{"n_layer": 16, "d_model": 192, "n_head": 2, "n_kv_head": 2, "head_dim": 64, "d_mlp": 512, "vocab_size": 8192, "activation": "swiglu", "norm": "rmsnorm", "norm_place": "pre", "norm_eps": 1e-05, "positions": "rope", "rope_base": 10000.0, "rope_fraction": 1.0, "qk_norm": false, "attn_scale": 0.125, "bias": "none", "tie_embeddings": false, "parallel_block": false, "init": "uniform", "init_std_qkv": 0.049, "init_std_o": 0.0, "init_std_up": 0.049, "init_std_down": 0.0, "optimizer": "muon_variant", "lr": 0.00834, "lr_mult_o": 0.874, "lr_mult_down": 0.7, "beta1": 0.95, "lr_head": 0.00734, "grad_clip": 2.0, "warmup_steps": 200, "schedule": "wsd", "decay_fraction": 0.608, "decay_shape": "linear", "final_lr_fraction": 0.0, "batch_tokens": 32768, "seq_len": 512, "doc_mask": true, "train_tokens": 328400000, "steps": 10022, "dataset": "wikipedia_en"}
MLP neurons of a small language model. Each row is named by its layer, matrix (gate and up: input weights; down: output weights) and neuron, and shows model dimensions 0-191. Each number is 500 + 40 x the weight over its row's rms, rounded and kept within 0 to 999. Numbers have three digits each. A neuron's up and down rows have the sign that makes its largest values positive.
After each neuron's rows, "fires on" lists the tokens most often at its 100 highest values on Wikipedia text that the model never trained on; "fires after" lists the tokens most often just before its 100 highest values on Wikipedia text that the model never trained on.

L6.gate415:476467485504539556488518479443508564524511500546429462541545565442529412551459549536541537442473496437509519492496461555500478567487565469508462470464507495486561518501475454493540428477546523498531544553552543468458478478509522494503496442505571468511548476487465513527502536462553503497433597515516525542500440470548515502551561447469567572516521521501438501559414423459455424531452540562521567466500514459495479498499489516520515560580493510439498423524487561523456478421493507493464448443453485455539508494518509501521542484562532454506552504550545539560518509546466481584
L6.up415:507516498498552603516432548526562454494486442475550486505529513556484453510537461462479485488409533468535478419548542499582483558446526521478525553510497511576468518509418479410468535450475539475522553532439504459507503402482494484522483485495557489471472544421530462535493422526535500539562494491519555474502559534511493559470507495442532441507492497506437491546502477559455540510467504462500533499498433519540517503558481498513470527448492547485468489548556445493448484484556518460431565457592513443508427477455511472588518527502560491497508497415532464485488523523478440570
L6.down415:478478454605475482445470453472466532520522509530480473501556566463496438491470479538514489575543480538454453519471520514531506554506576473516555492532512518452515495490524559538556502448488491514520531558515503457487462604471526492479520442570473452539522480494489464602462560489449513536481570450431513579445501487608564511510515465532523559494472517487428526569485526511503521496456454488526516439466543426493499484442490500482527478570488516558462433440498542423463479456477471525490475520474422585523540460497528457478534484435462479499513412490458517451437522463462536510
fires on: "%", "1", " 1", " |", " 0", "2"
fires after: "-", "s", "–", " -"

L7.gate165:485444495571522478544422451514446484487491445504541496591507427494510463506556599496482491497570471481521489502438558522536478528442511514489524537555510559454512503458441462476456471516465607505469524469519475454511511467516467495454469493513501499496581424490479470548527493491454503469512498547524546512434471522531481539426587474433474510387441461474457525522494446497559496550473481501533519511470582552461547555401464461508471536465435516481495521463510470576472406452568505522503520522481406492448477483517445490479483469539521517493480499477513444510491581536473538508
L7.up165:495459455469499463500402481547532508438480507490442449514413452549498431451529434475482558527617490464460534484552520475505530505539540484516438468523530522487484528535454439458509454480553537474568458485531525534439497534494443511597531454552526411442469575439490436486508515387456508406528487545447498565494510540547476555520484511503465483452524461484464493448464506533468454583479502480516505494513515531543488498513461475527525536467523484487541501440482520445596444487489513483474433501546489527505449517536542494532599517477532485505459508510499518508490553436461495532
L7.down165:451444500494516430511500447506480509545463542497574492496517507460487411473526476499417430526491544495578520474427606522459421493570463435495503486504426507526609519426471529514534497523442479488548452582517484511461543506510464437459545489542492544506540467548503453477489519490557431458556522556541527502500486515509567457454537548495452494510490520535455524399398531541491521510471456497485484542469529525540502542478495535520468447509509526494435470481523550462489560433534482556494520518477495490504511459542544511542564499477545552496427526439455537499514503402474515519
fires on: " |", "0", "1", "2", " 1", " 0"
fires after: "-", " 0", " 1", " -", "–", "="

L6.gate511:492473537508470470539499500462553528446504543506532458511522533503555443471504505537480527490481528540484621535462477550563514473520427469461463547620510457459565515526486501509458542531455523517501464490479437459490488508556520517487458500517528584552497435500439503450507462534564494571635513545536526519453482489508513537506548438481425516487491557465513476485532433447481513485489426544463523516527522504494492553429513522500493518512485448471534527505545453466487504585526407512523460531489459502493447451513475539563526503524496612503538503557603478471460543518507584495
L6.up511:566534545514548485516476464483600514455445537364496523498446531416538457502498517453480430409532510485432566544494494587446543484500511510466409471492535471544511456567490517545477451513500453455490537511482497573457555486419506553490477449488465500478519553494440541498543510471515499475517478481460494571472500501523515538522499507437448512553550522523466490461561484565511530481559509433581533468470515461422527495497524550513499518510555505520454535515473495428493549435479534473596513502444460471471483485493502481493515503498504404533513575581517548499535516504480483523
L6.down511:453495531488447393457518460447556509449521510480548468517598522441587538490531460526466458531480563500479595497455430562491470511536470493470544533566540473567592538533514521529607548538559485482519547465518501491498467556484534510579505522519543542492495491589455511483432550532519546495498419561485499562582472488513473548509553484449508530484452518513501466474502482518491459494449493408486474518495427540509487535462510509506525514419511481483483543449508474488459485471496502484494458503469460550459470419496496477560503472478491544494558560537478471526424486475465455569
fires on: "K", "G", " k", " g", "C"
fires after: "\n\n", " (", "-", "=", "\n", " \""

L13.gate86:450440494445547486543473488513511539477402545431504463506496505477540577506510529528496468484528497498490525578497556486469502477536507459498553490494521495479416541425512493496462454544537511461492525479546550512536432507495496491510506474469521447537570539549494509554531538470568526557526480532505483499442582516470549493523511531517482541465518531522451440369514494531522573545461536513530541556491491564533492553502542493509464496560481487504536482506536565532492470537551491495408616476538541506536508445469450485446555472546482467537467534607519508421371501507495480464
L13.up86:508551432474517436488529480546430521463552516440424509492482415517475474491461551440531507477505464580490521545527510514525554521540415546471493468464533518554557528473511470462513441472512505487472572512496564483472463508534473475513464538440488461550552520469542457499537477508468513545506428485457514540428563477534566453534485568452557581536532489511434443507472582476495483541483424442527509595494479521512534474549565442541491511524463490488481478559513547492499452407568506487499567549548449497565502462543474486527540520515469535534522491442507514417494485442513436484
L13.down86:453468515477464556553509436490530459561461454555544506550443530430525467487544568435554500480573479600500441502452515438476519415508468494521500511478469505528527506439474499496513433556520564503475512558481525448517407453504538555475500490514514526556453521545512505491495455494517527512458464556498480519511528481543443494521510476605480451492512499514503534398454515540543457528472531497486539492495540415513505518474548512463410543515468494470500558468574499529420452336495507573508531488487463505500517488453498430499503502551464526518542489546540552476476498475526461505
fires on: " and", "n", " Japanese", "ian", " American", " German"
fires after: ",", " a", " Serbia", " an"

L6.gate280:459431488530442560530524423493569424477465541528463512504503515516530508479545545476477550536612540555473429503519485530453455552511454518422570556444517497442543489445438444505451533493478487507406478466469534560551459463533560469494548520492505556479460502494534458548549495537446505435491504470491464545495470539456484502470543465538495507534538573481542480398530509456511551573591486523512527512488437504512502474488522470488523534498527538499551542515482533578426546490501578524550498437525546541488519453533522485489556498478498488513448518544436512485533564433537507453
L6.up280:532542462557562501450550529516468502492534468556517490521484522502504522466496515513444464493528511515473482535455513520521535448585487493467411520485476534464497494532437494547516517495502359525523479469542479476442506410546502467552445521477471514470538476516492433511473500477492417543462515514498516567434494480407486420573579464468478536476560542500465482460469487526489473477449451398515474514537497467544495437512585512503510561476511539494517554404467444496474538466534450528584462512480515437456474549550480552453493515515464535506424527525415541452543526504560509502
L6.down280:464498550474527511574461467478567417424484562561435460527463503450522466548515534498524511506535493596506491540490512502457498522508472480514526475489510528429490553497512439457487519519558499562486499499549630520530475496546459483551501448509458493550476587504444463520539529508459552513410537508520433488456527511527439535570443496510479445526511515535516477527474509516540556520503498572476506473512552486486489489439541526485487499589462436451443441548513469490499511560541549542530484443493556572498538447502459520457565475520576473502487418528492488518420566523543539442
fires on: " first", " last", " own", " two", " next"
fires after: " the", " their", " its", "s", "'"

L5.gate429:449515561443498569477446489462581461497497534524458537522565459483486504421503537498536514537535538506496543532574544451485543557507516457544485488491471519512522461434394509484508474511519487552464425540488536492441497460513556515408489514512435487523468450478511428594478448433526499494582479531523527516422570468540462476519501530445495524442469546406470462402517530466526560556565452521489485546576449523486523491537495479498521513500502494466485526542443517478476545484584532500499572551556495515497458507498508462479495513477522479463495440494484433491494570486450538420
L5.up429:513560486524482500512488494499502529561548503459424500414479508585533523469507455508479556490522423585473411450521522464387488535534468484527484464467478537537557574490509495560455468455470491554485488532469467566393451540538526519491453468422451560524490473532590500475532530480489506452454426559470459494538576519549534459504521489461512567518509514483518472545453447505535447536470452528480493526477349545478539483524519538500487497469436504534511440546512417510469459491501521511495525522526572524489473455517514503532428502515485547521477520490524520492477504465499575479
L5.down429:463436483450558457581499470528478471486461561534421445507416496474556508594510582469515466466523497509512517543474487550560486466515531505424499465520553497472478485486503448437505473489471539453450529494504554533622509547497527446474526560526503545493517514500501514472496438501549449508451537476480505517474530525442441522521495455494481544461541498466446458567473509482504441562513518562503476483555568450499538447566491413564429467525478468454530495435543511468460491433424522571488515450433444478486482435498509524543520493506480496512483545421519516478520535452575477447
fires on: "n", ".", "ian", "i"
fires after: " Syria", "S", " Croatia", " Serbia", "ta"

L7.gate454:494565440524472416503411503484426480469556516526480479490413510575465472565516520492486498515462531459457462534489488466491538561525463519534540439532587563513455444478512485478433530515528538462495583514505458523444478522454573439532503503465509533477540489479564490537463537486513539484494504502547541459433465531459537518427530563501518476462469549492439550471521550451466544476568472473501480540539554536490519511413543463386490460516458509527536494464545514556480487518575485501552454513543441426501430434501499448481501484517451535457467570548503497474460448514485519451
L7.up454:531477465414507530448488405510547441499546542399479515519554432538521493539509553507543496507543511471521512517483545513549415542529521507509517468477495538457514543491569483486474513553585540500477507474510512490488530438467522502569591473467407504449452570502508449572548443503434558442470515545465412521511491517504459497490551514470542489485511489497440539393452508481456462479513441515534444422535446453492523484524480463540527496508441478496531492497509475464555486521481526501463469436444538445580590578484538437445514486499482460484494447525505508541462498506501451508
L7.down454:539469517456550462493482406461442478535506592483567417486413525529474480479466518484481430477548576498555488508542463575542524541520432506509488483439519525499526508497459472516465503462495509452557502555531486544473532459395583484515586474455510484486554434512592533537456522518489483440566546481505497512530490472548480435463503433458484531510514492483502460540574499516500562546458439527535480452475500500494516541524476501517599467535505516531537461498506476501547508375474556502493496482445548473446490456484443469539536473437476496555559516499501475438471548474463481471
fires on: "-"
fires after: "-"

L5.gate137:524537469479542461531519538501541490502575525513562514508487498459501460445539562527495539464530484583454594560459488534454500464468429533530548492441580526501487369423489484503566559508421532451509481535539500529578489535501530483468468474503575480504465504513482523516503580612536532470470528526512569474495522553499505550454518500494539561399526539506454502494539526527553470483473463491507543471441479546532438548495523485403474493523524545522558509552503474467468490475545540508520530500490512471475436531467497536479478485554430546509514547474495560552541483485474529406
L5.up137:536500458543518449499530475578502496439534495441520533511559548502522492404550551472571508499518421529526537447514590485497528451549484538513447473490506447470433448478435411507510520516527546562503511440527514526514489449502455464442418423464489443509468428486495499521452527464508489546501432497463401526467495499499490466429475541562495554466624427543516512548513482527523493499475506470491511584530471519491511478526541472522530461510555527523464516570543485509441528482513477487523483527512484528525538552487590495549531513512501525448479464517486528589521414502431545530
L5.down137:492483571490539495507478557514513498488478528529553493508526483519411539455544523476483580544501498582470563528476534506489522482480494497518485433508519524483512585496477508400565528541520484454517464486509532482459524441529509406540527469527441465547508463489488507460471453511421513472377511541443532550540566503413522534491489500452559456457440501517490492578492524487557561456557485546456475416497426501539528448455464509534488496529506503501531443517517517530409463494485488523462454434529537461481519522570455513538517527482465427546522483560570474576473503548518528573
fires on: " first", " last", " only", "est", " most", " for"
fires after: " the", " The"

L13.gate197:475518504498487484518518494569539518457545504559541517541548451502527412521448447560545457513437508500514535535526477522592572486554487607462532430524469442448513534502465466524499490509497531560426433521486499556498467520504513506543541490493497508503595488490507500566532518516568484548537414486538507468498403486503507471471479520509515499509527473585528512431478537551469441480565498530481547510537519541437460570451429528549541468486437556551567498384461549470499524525474479476502481453538475534457463451475453484480482490505506483491540601505498486443482457452505519561
L13.up197:523441528535460437481461477475531583508472530451533501494452502466447469469452531498515465499491511450457515571465481523533473511520514526498453518558573554545505492540445484527458545523535557498482615495484548519542537522385487482440532464487524474550468509547520528558471529444482512479545457461480480517429475561497484512497535482500526546515518543452534474461501510540480463484579536506489561423476470451488506475453479523533554438548472529575496575515524503438451483457476471541476470500483576544563412507530539453458546434551538467440509405457488478428525597522516490510
L13.down197:437527522527499468487498523465495465508508478577557551484473580454517464521527486537547460538490518485460512504508437499505526565559515529488473422521505463451383447465521434549508495510538510491458580497546514594496532536522522484524498483525488510479515542530462446539551513485507528532580473498531493508512421530523488486580509476611493449480522474509432487507497522568577531562561514488487554448466438443491504532533555568522541439469490566611552536478483504500530571591546454514546495505521512527452466562494509507492470553503505589517550515504455528464435491455512531500
fires on: "S", "G", "-", "ug"
fires after: "\n\n", "-", " (", " \"", "=", "\n"

L5.gate375:477444445494572525487466461502386496418528476507451572482504497472562472459492484509473511507541465479525535475455485550430513443544475481545497496531485522488533424523508457445552610526461462457478580567542495491491519502519530567468499516523500540547533456481481533519553517592443506556515589440440466441505455503478531567505505513469508507554500462441516490466514554537533484481455509503493481547411457516530423538498467500592545471515523506518537557520436526485495512477513557473537500491516501538546453512494566559464555494390531425474530484502471453449515499506537533445
L5.up375:556516519492436437468494461554523561507521479541486529453497470466513541531461504537481505564576482461492457480488457499489482470523461509500479412541458527547533507469454430464465415409516504471495499437540509484449501444439477516452490486534432504455482463517464522509490508482516493491497427558526483473506545537501462410586446506454549485478495469573459474588468515584456490491492509460505493507497463476534476511507497557584469502506444545469493538575507436475534450509531536443522558587468444560585498513460497581467488487440605581494460483547459511522550517488483480490
L5.down375:509519495579502494477508442560453592476476475567440473519499575475561531462525507469475534472442550529517552483500596488524498499577508555446477459475524487504492514489533463483524479524475549513542504542520515515516559540475526436423507441501577578525490501456529506492449444466490528536468580446415486558457460478461524602491488537533479455563453496469523500493470564479482480518527537436503571539573528473508508504584481464464496460574533543517433477439419572543463532503507548508498502488529513446542500481486568485501511530476400437511519456487529451529530458483494520468
fires on: "\n\n", "le", " only", "e", " most"
fires after: " =", " the", "ma", "nu"